Weights of a small transformer language model: no biases in attention or MLP, a variant of Muon for these matrices.
MLP neurons of a small language model. Each row is named by its layer, matrix (up: input weights) and neuron, and shows model dimensions 0-191. Each number is 500 + 50 x the weight over its row's rms, rounded and kept within 0 to 999. Numbers have three digits each.
After each neuron's rows, "fires after" lists the tokens most often just before its 100 highest values on Wikipedia text that the model never trained on.

L6.up481:510462521429404517530438538470575595454505541482616551529555476476562558444457508490453524502589465465482419446487516439533502476364413476519457386352526511443536542528528523529549566509519587538559492386508525539411466509447441535447455460501613527561491509513488490445506446525504483589431573464535381546484533529476500488448505540489435438489465553482439500555471518549533429464467598451591471513502549457575420529403458534514485474520518551537504529584473434531529495510531540448477490541494556534534456571422493508530461492499501545533553478507430475606577521481406478568
fires after: ".", "\n", "s", " ("

L6.up94:423488401423531543500499503542532509611493600455545389494497562553413494443507447417441524453456409484462542476529480391491530501460480497489417410525520452509496451516466398482553406473476566521424556445525431455534587491435464485491596526556468444518518463517492543477510597560464484485579561537381523380532525556468548530471465551526519491529490517529478525512521535578489600454499475468513590538597540438443439468517502477494507549507577474513389565477516477531514456475463566462471481524493432512463527536405577471446533613503591510554544477500550579535527420517544497520
fires after: " ", " micro", "ro", "gro", " Su"

L5.up217:487440553482472502461539449511449474444473599486447547547408621515510468356535394471500524471513432556551608525489511468583498480527458548485510470544606493530409448485530448470499410500492512541541548605567500560440470471513535540438570478485463590461507491637565488429439576501586509508485513520501500523466513529460446555456463462514499542547562545455495528511502444435494470521501472465492482500559529609538477500474493482473503509538560578573566605474465494546465429530442501454487349457557544510404475532465546490487446477586556505432602544455472475472530517564419440439
fires after: " ", " |", "9"

L2.up99:473554489458498428533380438528530486505497533410560447511549570540491526553517421520483505551384466489590489519444484453486529480445548515612505564472530568527390583411529566496479468493489481484445550575431461610454474561462565560502527507540520540479571471514465481491523510614452488492543466436529507491513566618589574441488519536449550433486507555587466519514451520519443504491531490480447377451553470477385455476509577446473563496525442535546507576434557437480505417476468475544477612462544539558614463528544582515546492463482457556513530567486485424484495599501486497475
fires after: "1", "2", " ", "3"

L6.up168:485409486380415459463433602471430504466426579578470517499456481445455465569503593526497415604519515445549502471488453470528501556392537535545555409603489492471530520517407472475602501542534565474509520530564489535559596483526446560459574517461444499419601422578462481536532614515474473556487457471496523494578550527562568436481548467517454404526539423440495559448528530528432485511468559525429547486519519487498557557472477523421422517467578519455428507459490466501519460499510559622453503532472454606504404498509448482481495472543541528502477478476500512551472542448461515416
fires after: " the", " The", " Bo", "Official"

L2.up687:496542471479460536585475484543506465509610491451476503551461523512554517447514457558393483492454474530480525499478440562438486488495598483524459477456432430526570491483573385446508471473511529498542486371484482484468548457524578556520514492445466490484529497461519552407505512418474569495467639516460453599411482545553519464430572453535569574442393562575511522489511452451559559463406582574499483380451494442496460402511406510531514486591560478509488518507515522479490509565511582515457569590481516468563444545533489550545510525448565528426587630529459512551453494446458484533
fires after: "\n", "–", "Dur", "Follow"

L5.up326:443494480453476501534556419491570498475459556467475492462561505484547473441572378525534511460501448546390474570499545477396501576401575448493533490509534477506550462460520529393553452438564445580541498569533500510531471552448570493503424443504498536472456623507505438506581464533493480493608557563472517593408482455555463571474428544426520355509447417485434505482563556493456472527536577451426539462550432562435523533491421458514505465503506500429552568487486530520489421513512535512492458465525505546479564593506535498457474553471481429591456576539516559533595439495579501465
fires after: " ", " votes", " R", " Total", "1"

L5.up65:547537578417509535578532449480583578467449537565479545534481534477529485560539459512511504580494500547477529419544471503544478497607484521518481440485521568522477578643617469486462495433501558471467418452486552495398478586458459477539463515427475603518627504563497378410564512474546397476513525502515490469477425475526549459447546483403560477617487582397430426540507470494514475439452549459437490475503479490592507540516434489500476386413512542565493493530419464480525476474537549483526506552512476484478490465446454475572524537481487517522488519587535534592436518482411474531
fires after: "s", " in", " (", "-", ".", " \""

L6.up406:532507443452484401492544485569525437505507468485498501507486447459384514539597577592446518519507468382490557440527517464556554499550567491436480562465440556507484518609479541493497457576547480483435492505574593497616564492515447572561507477519448484489531444552454541504429504497540576430507460524445513378528521547598462505507478419480548415511540389605434505551534450509554456477397604480516457499378533465517529529482519560490552546479467515491514556537457413431485469478489509474509506506462571498504450506435495553526411522472592426494447510460464645458513472545547522465
fires after: " a", " W", "K"

L2.up141:468459526575545472490522551541421475443470454437485532465553389491408458555491545496488511504488602439485564542555559494428508545526448510545470535531545499478428526508501431536448568586546505490460449440504524487444518557651479449429576521501541433541499545487506457525578556500494449473476569505523460509487583435445583483565606513475406563459474480477385550454465470535544448452437486550449439522483496558455402502524455481483565603512612374531459432536449455568523459485474460505480499410485466524458544467482450475537568540554485488539577481513601514504463361550482455526
fires after: " ", "-", " Pre"

L6.up700:505527585475571528478486503536465399495483568529535530500502458418516540496516506561542519515501477433558444544592462483541592541530461424423478557452433435558546528466480475563561377535475485486424504506576505425525397517412485561533500451470409519503518411469528509526468519444498482583487460515521512518409524515483507521501430400462494496535515438494576476504544538547488378501446570593543602517507471507438526401409568519443569525550627535430409464484530420579540517476513511421471530415503531418619457509503508518513529552539526504506572496473502458537564548564574442462
fires after: " ", " a", " the", "year"

L6.up492:507546578465497513415552509482432402586492494488460492544532511469439421461445499402471588539512426570601475445556523499448473593540511408514499601381509504511579442560516450527599464495507450571513524572435538468474474562556483542519562562604474473509549527542481431419538526416529503488518513464525514434468481477469470538515492592429471517566466480461495516561480388560517493562425490388481551418455509448484528454476414549497359557427532487549467543536491436487550489482529498529531534464471476504523566534499568535454610512544490548427596510549452474473495549431532454514
fires after: " ", "-", "ox", " Ex"

L6.up615:607467627506596562565500444517512498507545437517499502522513482517563507490517507652524397545540486497493518528518509466480472451446531514447534471458428425546533517551541489532416551554401511508481612519550489503514605463562460492506475472552515500524559528462416422471457521470543495422544473486498492522488458461562489498464494441559559463570456488427544492505563448584529567483485408454510429529501472453436478479412466456491505510422521514435538458525467527517479539464568568470630450468465409566481579615571476553484468458511527538407554415542443387458601512478481437581
fires after: "d", "D", " Bar", " Free", " K", " D"

L2.up208:498449531473463513422495597550542558489373507487506503499522484518491394565502468522502468531531496419450486453515478402541515396531507470545463484360587464472507495502500581508478551538581486493521476515547538478482508581522455441511609494467533525445524535464568496626459401478584442484537491462513460448522495503481462424519447505483378483480427446455532436525541489466445475477560642460475587397519487443540561515451473513408540486493508559484499444492492480470504583457478482522504544610504579504589525417443547430486519640536507462576548607507545511478444475551534471523
fires after: ".", "-", ".\"", "):"

L5.up300:453564554495475535536475524515504470503422534556474457478561510449505470484555438546496538425544552473485597464391509493542543573479502487468495545506502489561510513505437526486534484596499444554530460436531487528491534451609453503497541502502446527511484512438435456574453490457462454472560500470595558585526523496557578554474429433436518423542492575528513522494474500517482414501481487528545485465523354479529518490596600590506472423548392438524362571498400391593554408477526455514492416412473450628465479492485548536601591474517550540522527514435448446519496539472526474486
fires after: " ", "′", ",", ".", "°"

L2.up643:485594530478546496507472537414546519521543452425572455486539466394532406505456603564501497512458479590451518479634513608583450531511463521530483493537494511516505355473568490558439433466510582501418475553556479477466603595559578473446486551427472544519411594481523465478503505422556536422468472601560506504427442494496478446426427503471523506540510542461542420574499521528521429465531476557463495536525526416471439476464490560529552544480523483517524517452399442505459466521455511411467511526515502492559448449595540430556471493410597437542518535549431507533532523514521476470
fires after: " W", " K", " H", " Ch", "H", "th"

L2.up565:496498564542510575501510486551471506519555476528486570505554568437504475412475419528510540598447538483653538497436495496586532567515525472572445493512540428455437525479495524573521395471500435485480436465484504466512506492446547554545575484546518540429591473506396421419509551547480454541565508519473532484374408534419498574485482521462507549518557523444554542464506508459512424547522547517587438464534483558432434572472553441497500459477462441467462531465453450545453461477527543559495488542532526424376645463500457596604545550469517507522556425431497492492492534445477537400
fires after: " ", "|", " (", "1"

L5.up93:590469501461517581493568484532491491484408505496495454559552515520476493508438479439448508569599540562472581456483484514402475460481514454495397461462560545603507579594456458614542467458416579486455502516555572498551552469495518571581488527440439511521507471600521469484472511465507450440600552592511387432501453494532562557503588467478532490481468427556468395539558549554557528452422545520457470552467445409521502556498587486449418526521595489503484525526549521556532477509468506506498477508419398450496550603543563474444554573485510489530489425488439555497501397491452468506
fires after: "s", "S", ".", " Pro", "-"

L6.up235:489535555488436487473516563469458486532524456464455471436445496481461459462542446583434478513483448488455550395513613421518514605476470544569492476474439542475514482537507485495540442517485533472543446393541509533499511467596517446542405513512464500490482485382493503545593576375494569502476450527494632423411573581471594409512503468464522425543500513625608496557556520461537440511491487497586529536526451470420457501516521557473527484424515502516523522451453531535524569473601526476473522390376470461499507552573581522562499480445510498524464465531468432474542391528490517467
fires after: " ", " $", "1", "$", " £"

L6.up200:584564522495461512513529439499416596516462548559486426503575615485508540565535513465506515492507513527484519501578567465477506358428444520533475488577565511470397478530426409572464465525615585484446484530539564538454548578506572478523481543536523605436474452474508391451470554485432568557537609518465480499555473509539527583515482478506503512508541503449452517424434537514486523502609531571567487530487480497463398497473561456487471520398478469505495600505411476500555462450386550557505490434554564415492543507546488510505512547499576428532510414488494443458448557569467473464
fires after: "″", " hold", "\n", "°", " the", " in"

L6.up701:434374481477505425503567582428492548493423531515491543461448510418544414587513531461553579515510531586468476429537559415543468464465411425542479573451520514489518443553582483526520529451616469439477477496480528490432474520462464554518482505454508504480489521492517500540475478586561478445399607480453530475542422508548600561516495528505503448531425467442482486504504432484548494387476590518447506478473496563535436496483445486534535469550586475397536557544424447445464504579471583586543557509569434494430566521498558435503548476411538472564424449550570547543558439548474476451
fires after: " ", " (", " |"

L5.up267:468557486485470455467466383509498586452451572465415453463389533568535397535487523537475513483502459516454494464460612482410503518546479554442522503495420525578433566516453557588505508469531514532575460433474509508472569583552588544567518448400515466514567501539586432393433551500485556511581467494512503523456546496492501520502552602671577556487462556476418523570545455430459500553521538492434472484514448579512513534436488519431493488526559513536465580502456460533437461405449519537536498508547420554446498518538495555485459486492526485449471428578469421477602530486555501500
fires after: " |", "\n"

L6.up11:562557412409508451547482522499489539503505516560542535454504513521557454537490542570453375573425522541546496471541464424570655509567510509518472451463543433541428432544497451533519498440545550527533473469478566550546535500546490473501594497455513395547459575531449457494478401538508393482475538487480580520581363529473455446475540529536435575434512515469485517527473497502531422510495464533452558454528553518471440548402414502538470456650530561490474550504497518442541431485517543504584492509483441460464435549507487480541548448493457546610509526393435468492495496480368525486
fires after: ".", "-", "\n", " Mc"

L2.up683:469422513396408538521543524479555566433404513455482511437492494469540522470525466429438463513493515519534522509382527471440498529490533528435543477459481404449484552474523458606474486502472544537562502471509480560508497546428567448587526430444482532506557484509448452512493533558541517524581442439454373578490579423561433528448489557483536533408560557549515610523565503461356508452494551444503504509495421506608416515416539488558476477553524528486462542555390493546560533469420523454519521609447539431535478451436537619564484489484517505499438496549434475564520528524482524534
fires after: " (", " \"", "\n", "==="

L6.up170:477487492469526415483519532457476493456493520544499542482413495408461475475625562537515510422536448507518554551524535594465607478492521421593553468519544486443496444549521492526547468488552562537500506485495484442473538513432507500545475410489429394489529487473536463492603434550472449607350538523433471387462586475506567527456475458540538499522443473491535469514536496525584526532441566545483573521549498541511506469504511387441395513414480472504425512531470385488593503531549577501485493456574512523506554548606539605408486469455451475532475413482476520509448514532537491623
fires after: " ", " and", "y"

L5.up333:480529571412504442546469475509453524547509543441486452497489490528574558540572492541454477434475455581525492482520496589403511478465474516458481450495531539472512502558449504388419490548438594504484573614514466522509554486472463527495563576419469567608444464518400440399481554595539543529499610496630470484481477439530552547483421520462504504519473585541536541481444431467495523485488477456556497588480567458409535455438604547492429513534498512527538542449492490457442559553448430483545489512438485542523547446510499582500378498551398556453460464460498496602527467513568509409
fires after: " |", " October", " September", " on"

L6.up689:487476475514490522564476507426341517452459550546519498520483461456536433508569473516608444516482435532471526568549544478503467476476548477606476500425490521425544507442507561524480555534466490530534499516496540524433471366480617486496599415529577530420518435452486480503504543462535461459579512544519520407465464555449501414552388481529530448560536581493437497532624491512548538556541536554538488481517510553541526489494531516470521384508508558467528442538560413486458562495486462542549571546450384492490534452469546496443418555406458469509510547532518452583537410592548490605
fires after: " ", "-", " G", " K", " |"

L5.up43:463428520434472481549504495527505474485561455503445471518413489528472521440495458447461518492512455520552497437498532527449569560509516519515486555504580501379463506529429427556597531538462429460504568544496507448482519413435537469421478535544479578521417451394523512548575622504540589466429506580471450481506456503438562463466553543398527405605526465497528539463515426556619460463500549444487534445517567501406512436403466550497503508501523501586506602543473468583399514505508490469486498534575465463592517587575564502443567482522383533456462516494481488452499414463451495546
fires after: " ", "-", "==", " c", " and", " mi"

L5.up403:517573601484582417547511438522442573483444603474525469481415494436538433558568422522451493475510475606543498541448483493452499493478507512548536596455523542428483482432474568507554527566453482550498475563455421462507612545566532464474476494410560528456500608457526433460550557535430510458535494540419563454535557420462498566455460436480474495502541545448441443458460470548462500467480396507442476528544481519550420539445407537457531453485527475419480512502539517574496518575566572563450563515420413550463516572500512440437543573499516578547552516467542431370546484501474501469
fires after: "0", "1", " ", "\n", " votes"

L2.up54:492499551506484462527453575500546475535450557498502514494492517501454530430491603539535458547503418470428452487504498612513533430555417510482558423504476485510522494482573449464486447442473606537442567616585491532468484484449447570511481451458438477457490498508498463475475516440562409499584502489531585551441451537578433487441480489487526464493530626536596624609472567486518563446540411485570504558520448489523517414454569539416524450465524461490519617470424457440463485489545509518549476479475451481516393447496631504566469458454562466522542611542453557498544547461455458469
fires after: " ", "2", " W"

L2.up758:391495424526518479492479529443538479544512536495501500531539438553423590480424531510513537516456495517520524484519506561465425452544535436435462544515497523516496436412490441517442485454439510463439492517560490502604510481537522575419431490528477438541519593483451553455501520472488445457484504477605586420528486510492575467506639557570479487511425563567514568444520475509589447477435547440547622527487527514425387517493379505462571452445497498534539539457498489529402435481462531402488631570516510558510508581538607555487418452511513514576488433526502499502420459547580553511
fires after: " Al", " August", " N", "K", "Z"

L5.up68:528590474492462402515496494488470513548513480429503590475560529495515522481535638491495476513380429554520398549594493352501482542413533480500518441452472526367498568444468514535547361513572443531508583539515514567479466577522471467542533542536568502487430472447544477397426481456518467483554628494552517560472453495523521469496497487431510460420529540474476530516498557570510387492515487527446541569543535508478485512435520464566441570487525530496615621593458495518532526505414554557516494420497474507546550538426516427528508494427557527473497459486501471506571547507470498480
fires after: ".", " the", "1", " A", "\n"

L2.up713:466405445483544458483529468516434511524476518513570524498487548506555438605473488515471356476444411458510588425444560444518464440512510444526486539536432457553502478434431455489456599456642570573605525565476533456455516521476549492606406463539506562472462513466528515489432467505589453457576562548535443450519456510443528499538518499486477548430451533475483561521475484502430472516569570451508478478558384465399587491428452491389491537600536513552458500534485442544504537555504475525458541557517488517514543473454485469479416517479515439472508476550459429444502443531390549599
fires after: "\n"

L5.up371:478613488541487612506520528493421546597529514521572498445414552443395453474545476502471457451577444432504482445505492458518453485490591522530544505526405452556478464441457486588624497453513490478497464470556491469481472532402423438510615514530385478470518466509454507454571512500526484540470440474472425472443491406563506536442495495413598441533478504554508433595512561561524476474442452425555541604511516518445497491569458474506496486431608543521432426446551470591491484517515479551492501423501514530508479636588514611470435511472508499483541530488527490512531477589547489526
fires after: " ", "tra"

L6.up15:472461528501556427486581488443528458560506504505529461464543481587431479602470571505406508569483440462552567546464475491465497572487440553474494539478435510534532488459477440468448454442458569435551500458409552471451573548554422544523571530576482455435453469521425518509465480551427445530571508485493504414652541407467598486477509560473553434563590457518440447410523533455412479435520461530503518544496554513492571478503575431577546508451569502466435530441555506564485486464570479534489565486491398504524521567511625524415499483567513562483544500496465511455457595526574435477
fires after: " the", " a", "www", " la", " The", " in"

L5.up660:477528460572446475502438467510397494592485485508534426542475478495422499543497554503471472479513417518567574515577519490529512514503477463456497537515482507429581489526482458546417588521481505435470499513583544427581603470538423465439538564475502568475546423473499570417455610539478493512551443589421506511380501529381524576492508554508447539536488480433513490492563464540448478551449498466559512572418608539500470467578513457578487512444544546561466459525476508493429389507451588403557459425538497469534530451666563513514476469523541458448532535449447549508543513520434472534
fires after: " ", " Dor", " c"

L5.up221:520428603521466537474439525468494463526439526524472485535486472586411519432454553536482580500473449529572477525599630441551487529563444448497484585530467527513549605592482474465517562590485446535491516450460592504549514535562551468521532514486566569602496432529505442513613412383575540508488497532491453456424537480471581553531554478559437554503492416511462492530503507463389412487517555520476491535451518547415515455467501484434538394476505503534490530511519516543461404570565419407505518504443591484497582492470548489474518506481482432560437462478492423439476496565486449421
fires after: " ", " Chart", " In"

L5.up406:565433447455452556420478457595448581464470508510542515534456510508471437554499426464477484475600466611480515457505505495390479518489440566493470468461531558538534466506593501531488495510484504486481424448554496427505486485526581481483490601448483503496601425554441555432442428450556463452498480417503527487554434553453548505476577529403566563496466474537469409495412524504441579476499570508471502580490611541525470473445449450530533487507603480550509506457481485462427533478474490528494468543395476555573573532583540521491502476481479435516615384536565498536589560399423552553
fires after: "s", " /", "-", " ", " ("

L2.up605:569491489417477524369578506448509451605483520570465458499415507508541502455480493393455420522445461399436501527531532498579472561571486455518441493490539504525406451503455487490595429615573531580542512490445522587454519507508566493488649465487471532435566512525541424500526459463605426541484535438509465481562555500473509405442485508489493574472557460414540519447440463548524481573530439478408531466379529461521526432454530584471516486474547476488541570501432441511496494484530482456480550481604484502495551483436508514547585479517556381544511541524556548539513469471459533551
fires after: ".", " ", " =="

L5.up745:541582506513463509581575562522449465482434554366547476508464553527500483482599480481551557551439552397517538585507533509526556553497511463441553442446550550453437518451505532467579551485551461524539437458629420469531503511449478501604509522491477422516462510513446574306434535468448477432590532544558521536460496542479488549545622595481472526456550453431507428469476475507505429514519534520463543492520616457553482480476572533484516430484459468534498417483512569551508433399452491502573497439480486488508469506380476491508473498490531455600482434514492513519518485508516519403
fires after: "9", "–", "e", "8"

L2.up85:492510466477421556527571537506571424414438464517464527565517454472492472565468427472470444474418477451494574390521514477432429460488512434580576537496577517492551530453465497472473527464552526459446568581583566459509500492566464491539550415485513402497463491458560439598531454574579506566558523502419466489434524562462512519597460596589521475443461448515543445427467544543469487491552512566376460414426433515518500463533487425492493481485548470538397526531458492517552567497508492452424485471510522562553510572536511455448583447491530400539511566557521437635505455504500492556
fires after: " ", " However", " un"

L5.up79:464445491478519505504494544420514437501537492469596445523511511552542526473514407452577497496405467524475503419558516514488556531483577442547586436466525529555504381462463395482488405564472509488558434419626550566390417460515547460464526464508529530446528548602504487508472478569499428460462521575503609493509513601569532532480574432580460404472487516550381470497472584411505464536467459557534465570403454562537500508498485482528536541485613473456523472486506478464520374515503499525465565522539522504477570510400501456469543523553520448532488558548454557464533470545458438515
fires after: "1", " St", "8", "9", " L", " H"

L6.up445:489454562521474472581494497502474504465453481452521503510495449449465412403496428517501506468452489498604538421497524537516523604501515447574523497585496476572581511486536462492504423484473543543471469516586536525378457402509544570481500541588483483407627445518527485497493543544476511453469509568486413452519502526424433501515506508484515418582521614385463604528482448579426484535495425516497567473490479448478518553582488510534477474577610516539501531541470483457572452506410506495649428508458561573517542443440480456551547546470473528452398561513495446444534434511556440468
fires after: " ", " in", " the", " of"

L5.up381:468524609545480459426567449459457475440507534506527532482508408485474461426646486464433519431519372455519539451511508419562517456476526445524486392385496473508540397525504575506510490480468510476492414563524569625471530539547455478449455512491544498484479392417422510446546485587508493509480543566550443528535501506495529522511527463496540433464498561447550435477521544497506466488514425435543477502496501489529442510501608495586526551489587537369470432529617384535507466436458561462446526493458399518547510522606529531530495551498502482547535577536527470548496450542537545559
fires after: " ", ",", ")"

L2.up507:535551438429501488489413547592589406450426445520477531500452513579516433490492511520473449400371532477543581515483440510477463522506539532497531453467497477488505511506536461524470492564604562536499518438446572447465474542553491589501550439527461589449494499467497466531596559450495408440563481579555504598494641493535557488358437477491525582525497453402462495469495516505457461564477553483630514492479525424511534450526577510502525564530451463524421479504465514503525448355490523513517516395502502509511592487490503573461452555556523457505496502498515521589519443578491583511
fires after: " ", "1", "3"

L5.up437:458473508518532522468521485598444558483509546415536400491455438483485483579544521508468493381516446497505517484445576483520588486489436524462528463554482416538543462463468398473514533432500536530555513499533474437456486516468475547510571567454459475565550601492369553464428485475448545528494518439499492437503493503524538603478468480569545581457511532466490485548608503478506429423418454470504430507546486520581456531397505500533547500494546529424486441576482479536468423591592542462495558499481495513549452372460489477593493536503507530563442358491443594405541518622531546522
fires after: "\n", " |", "s"

L6.up288:464615454621399528610423467506535497453584571431463516484497496468454527476564436550532430498501415471500479500493480535518508494546518498464502493509527481526413488537521543527532457591609516483511445480475451416510530494453590581498592542477483552437540448444489458516570554582528550475548469460483415475422499481560460471533468554429513461519437435420466491541582603506409521523488547506498464412476473416589548514457572452524555418416525526596484517507478430436555485462499405567530438505484440488618565522462461578574484532504563511499524480521460446463568426482546500541
fires after: " (", " ", "{\\", " W"

L5.up143:564452520502538499492479473394534496477511483507555445527484473539495588526504569565451492490494441522531589524484506576543509432526550460508536504595513448483455467552404494441534495517418453629538474488546560485511588531495526538424494474466483480444523480507487531406467565456466492389447501487526478521574545528443506498481566418451418483401450515465448398553573512457490467523517450546580479502506448482465471550433501437495476440520521472566419418558534537466474545556508492452511504490473399533672523477521625494513609539424573418611398517484431535509548492527404533520
fires after: "\n"

L2.up70:451513499467522445572617540452487471361541450477531539420443412509455528656465470528557593539556534522529522425516504581503484589512526483421466512517467541518483487472474497495452465465504520524466471499542576562428472560537442448558583462530451405391504457523523442448510499555449483472515575435467465500510542557498408433389505487535590546444517427558517497445499496464517481443509571508443421475558498581551462515485494492449591566393497510489487562437530500468568523467539422425540490499616554521482523536472508532489531526544490435530582502505529415506576405470412538470
fires after: " Al", " re", " Li", " un", " Fer"

L6.up429:444488545480552516486454551446529443423485548521581458482358501435499529497578555417451498444472456577462538503488506482528466449562429429440453486471512417547600472487548518527422491390482537471541497452556530496479426485509511551517441508470452456487542549382525542501393544477534432579414501561505542540486549443554515440472542429539431381559548504482545571522565489547566480632574531529512530474441555567431517517445483442517477541553534546478546477506547508542566452506449522511485529577582520455481484517449603484597395544456531542586482535557517550413532512517456482553
fires after: " ", "0", "e", "te"

L2.up409:471498528492411521490581527455557460472509419534494416451494432572475500486438483500388562467450481427517534544543523545506429517561425487610456462548454522464504410488452634529533454467436553545467541383474526515486568448518539508504491439439490533513560533408476542490569510493541524536585541408531482527532577472497426445527451507490504579513486515542495529487470515388510462551404487546507522535509460522471530485434621510587520515507437509588486489529448368500519482448555585552540519498514460527471517548392505537483529365410501417485513559443497434458542486552398561459
fires after: " ", " |", "1"

L2.up558:420453534579442508499550519481499559493441485529493497457571486542438517498497489575562517493505457529500449439475524463610535519487526513479442496461648566451517457506601439436477423469479462491446544454513461482526518478469528412416520507517429441597413528582497476438509486435530467463490462499418533471526484534514491461510513475504547453498448556449476493521439521640579482553532498441381433452596461405478446575498387585603526512454561483531585578548559499574525438489524538508429484533536490543541436568523528582450428506582430467538476529589526463480465512608472474523
fires after: " N", "H", "V", "N", "K", "G"

L5.up392:549513467516501491555418419558593532509503519476433502505526497533465456591521562540530548518498494475530457512525445522531622530445491539475524534482513465553509556443530575579438439404558541476562541471487563548618477534557462502514579552583487501488456414476473480395556606494500361402511501416507476593575433445506519520583509559565481442497531511335541492510523568466490500562438502502522523356493497464483384541390452509490547481449477491505506543456488521464467511498464412478523477499443469511520462470490552440568502444519516518397489498446475530482540529466561399462
fires after: ".", ",", " The", "e", " the"

L5.up592:545469437508571469514570538457554475524526550529503423441515546533472505515503544507521428467502610580546533548549544470487441513536471520482369440502506530499495575510567422558558478476564502509455555454486500461493494466520461539522446451561423605573466498427458417483540472453503508451601459486486449475542474498561590464426506489376516449617505521477464501528361453480485423489493465554530369429465396480537597475535476579498483422449524512441503479572506492511481490406564496501582503481486512530498477525481542575517624549498464486399632475459491490545493585505546442522
fires after: ",", ".", ":", "′"

L5.up723:514413494508509547456556514614499555541557501445437519506534518521446495451494468468523511457404494405509481488522592427559531551432479443470456459410515490462520543426528452446500399476464568547509409454516545468485544550521456452495563430457421478503584471467563503525561668561506506513540477568471473488565458496484591539519550553505471526586461570448552468464525447570489468493460503541495494554532503504508557550555553551445596525590442422560431519513461401478514434540547450485462583471526440539618427509475451436446450492568527435532537539417489454475612539472520429461
fires after: ".", "9", "–", "0", "8", "°"

L6.up339:581505516472452518571407439475564555428519510663440454543548542591518488571527480521583530504502430463440452405539399532548585450550414472446539559403644417456511536503484430567418499448486557431504463503424536515514527567467475567577536515500518499429486466397476463435538477561598512542519494471509520414471501510556514528445525432463544460575526491419514475484499524499560464536616510435507455479450454535494508475481535487520584506469517627499452504575440548503514393479456474477514461439508467430497539455513465490526470557482491486501407551556443511499460455537520483488
fires after: " in", " the", " (", " due", " for", "\n"

L5.up372:549554521572543536477585589511541475503349498444468414546478436571479507503491507477532415400441506511503572425481462444450475589458557437466525444519541552536507474569543483503529551572543555455579529482619534431512479465477480609523457420462407499513488447532405450403541406534470468500507426511518510519522499596570533376530469529496398502456554472445514528545485482542523561523520422507538487471529473459582547447444463424537514462597514465508439580576518430520439432550464481455519541415438535543497465521605527455534530447458534539428517532502510533507542446525520513469
fires after: ".", ",", "8"

L5.up5:444491452443488377469535434394432589542462417574470532483448510462511490513496498519604540542457500529526504397494482469502452589536519432555501476428511485554441459447548565521507551476538544490546467551589458504529583519458553454513461441606466496506495487544537473492409511471514482449482543543491486447503522534445571575526491497501520505458481480556391552571465472533528431457420503533490611492610574477516589513424576488518513620468508491575444438619498492518554473509537534492507570499559397489617440449528470396456500529496471456515530600493448490574476432446474433460
fires after: "0", "9", " Arch", " De"

L2.up110:467549506460486510490470453491462463529546395551548587509475517376545470555670470445503498502445417517551501451463549614493522489467503463498501540508461530494527593485524487493563515538600526456419524489452533447453512490471503538436522528405340504441586484451473558445533570493567479451462544500494406486484473437552586543473605548508455546441475418504541470493442491552396566539463540498439509476517502449595452370392521477494590494527419444447531493519482518594472479509538445462512481548479455454453519502418496542527438521518475594541544520516472560537454497562545482523
fires after: "\n", " (", "-", " \"", "–"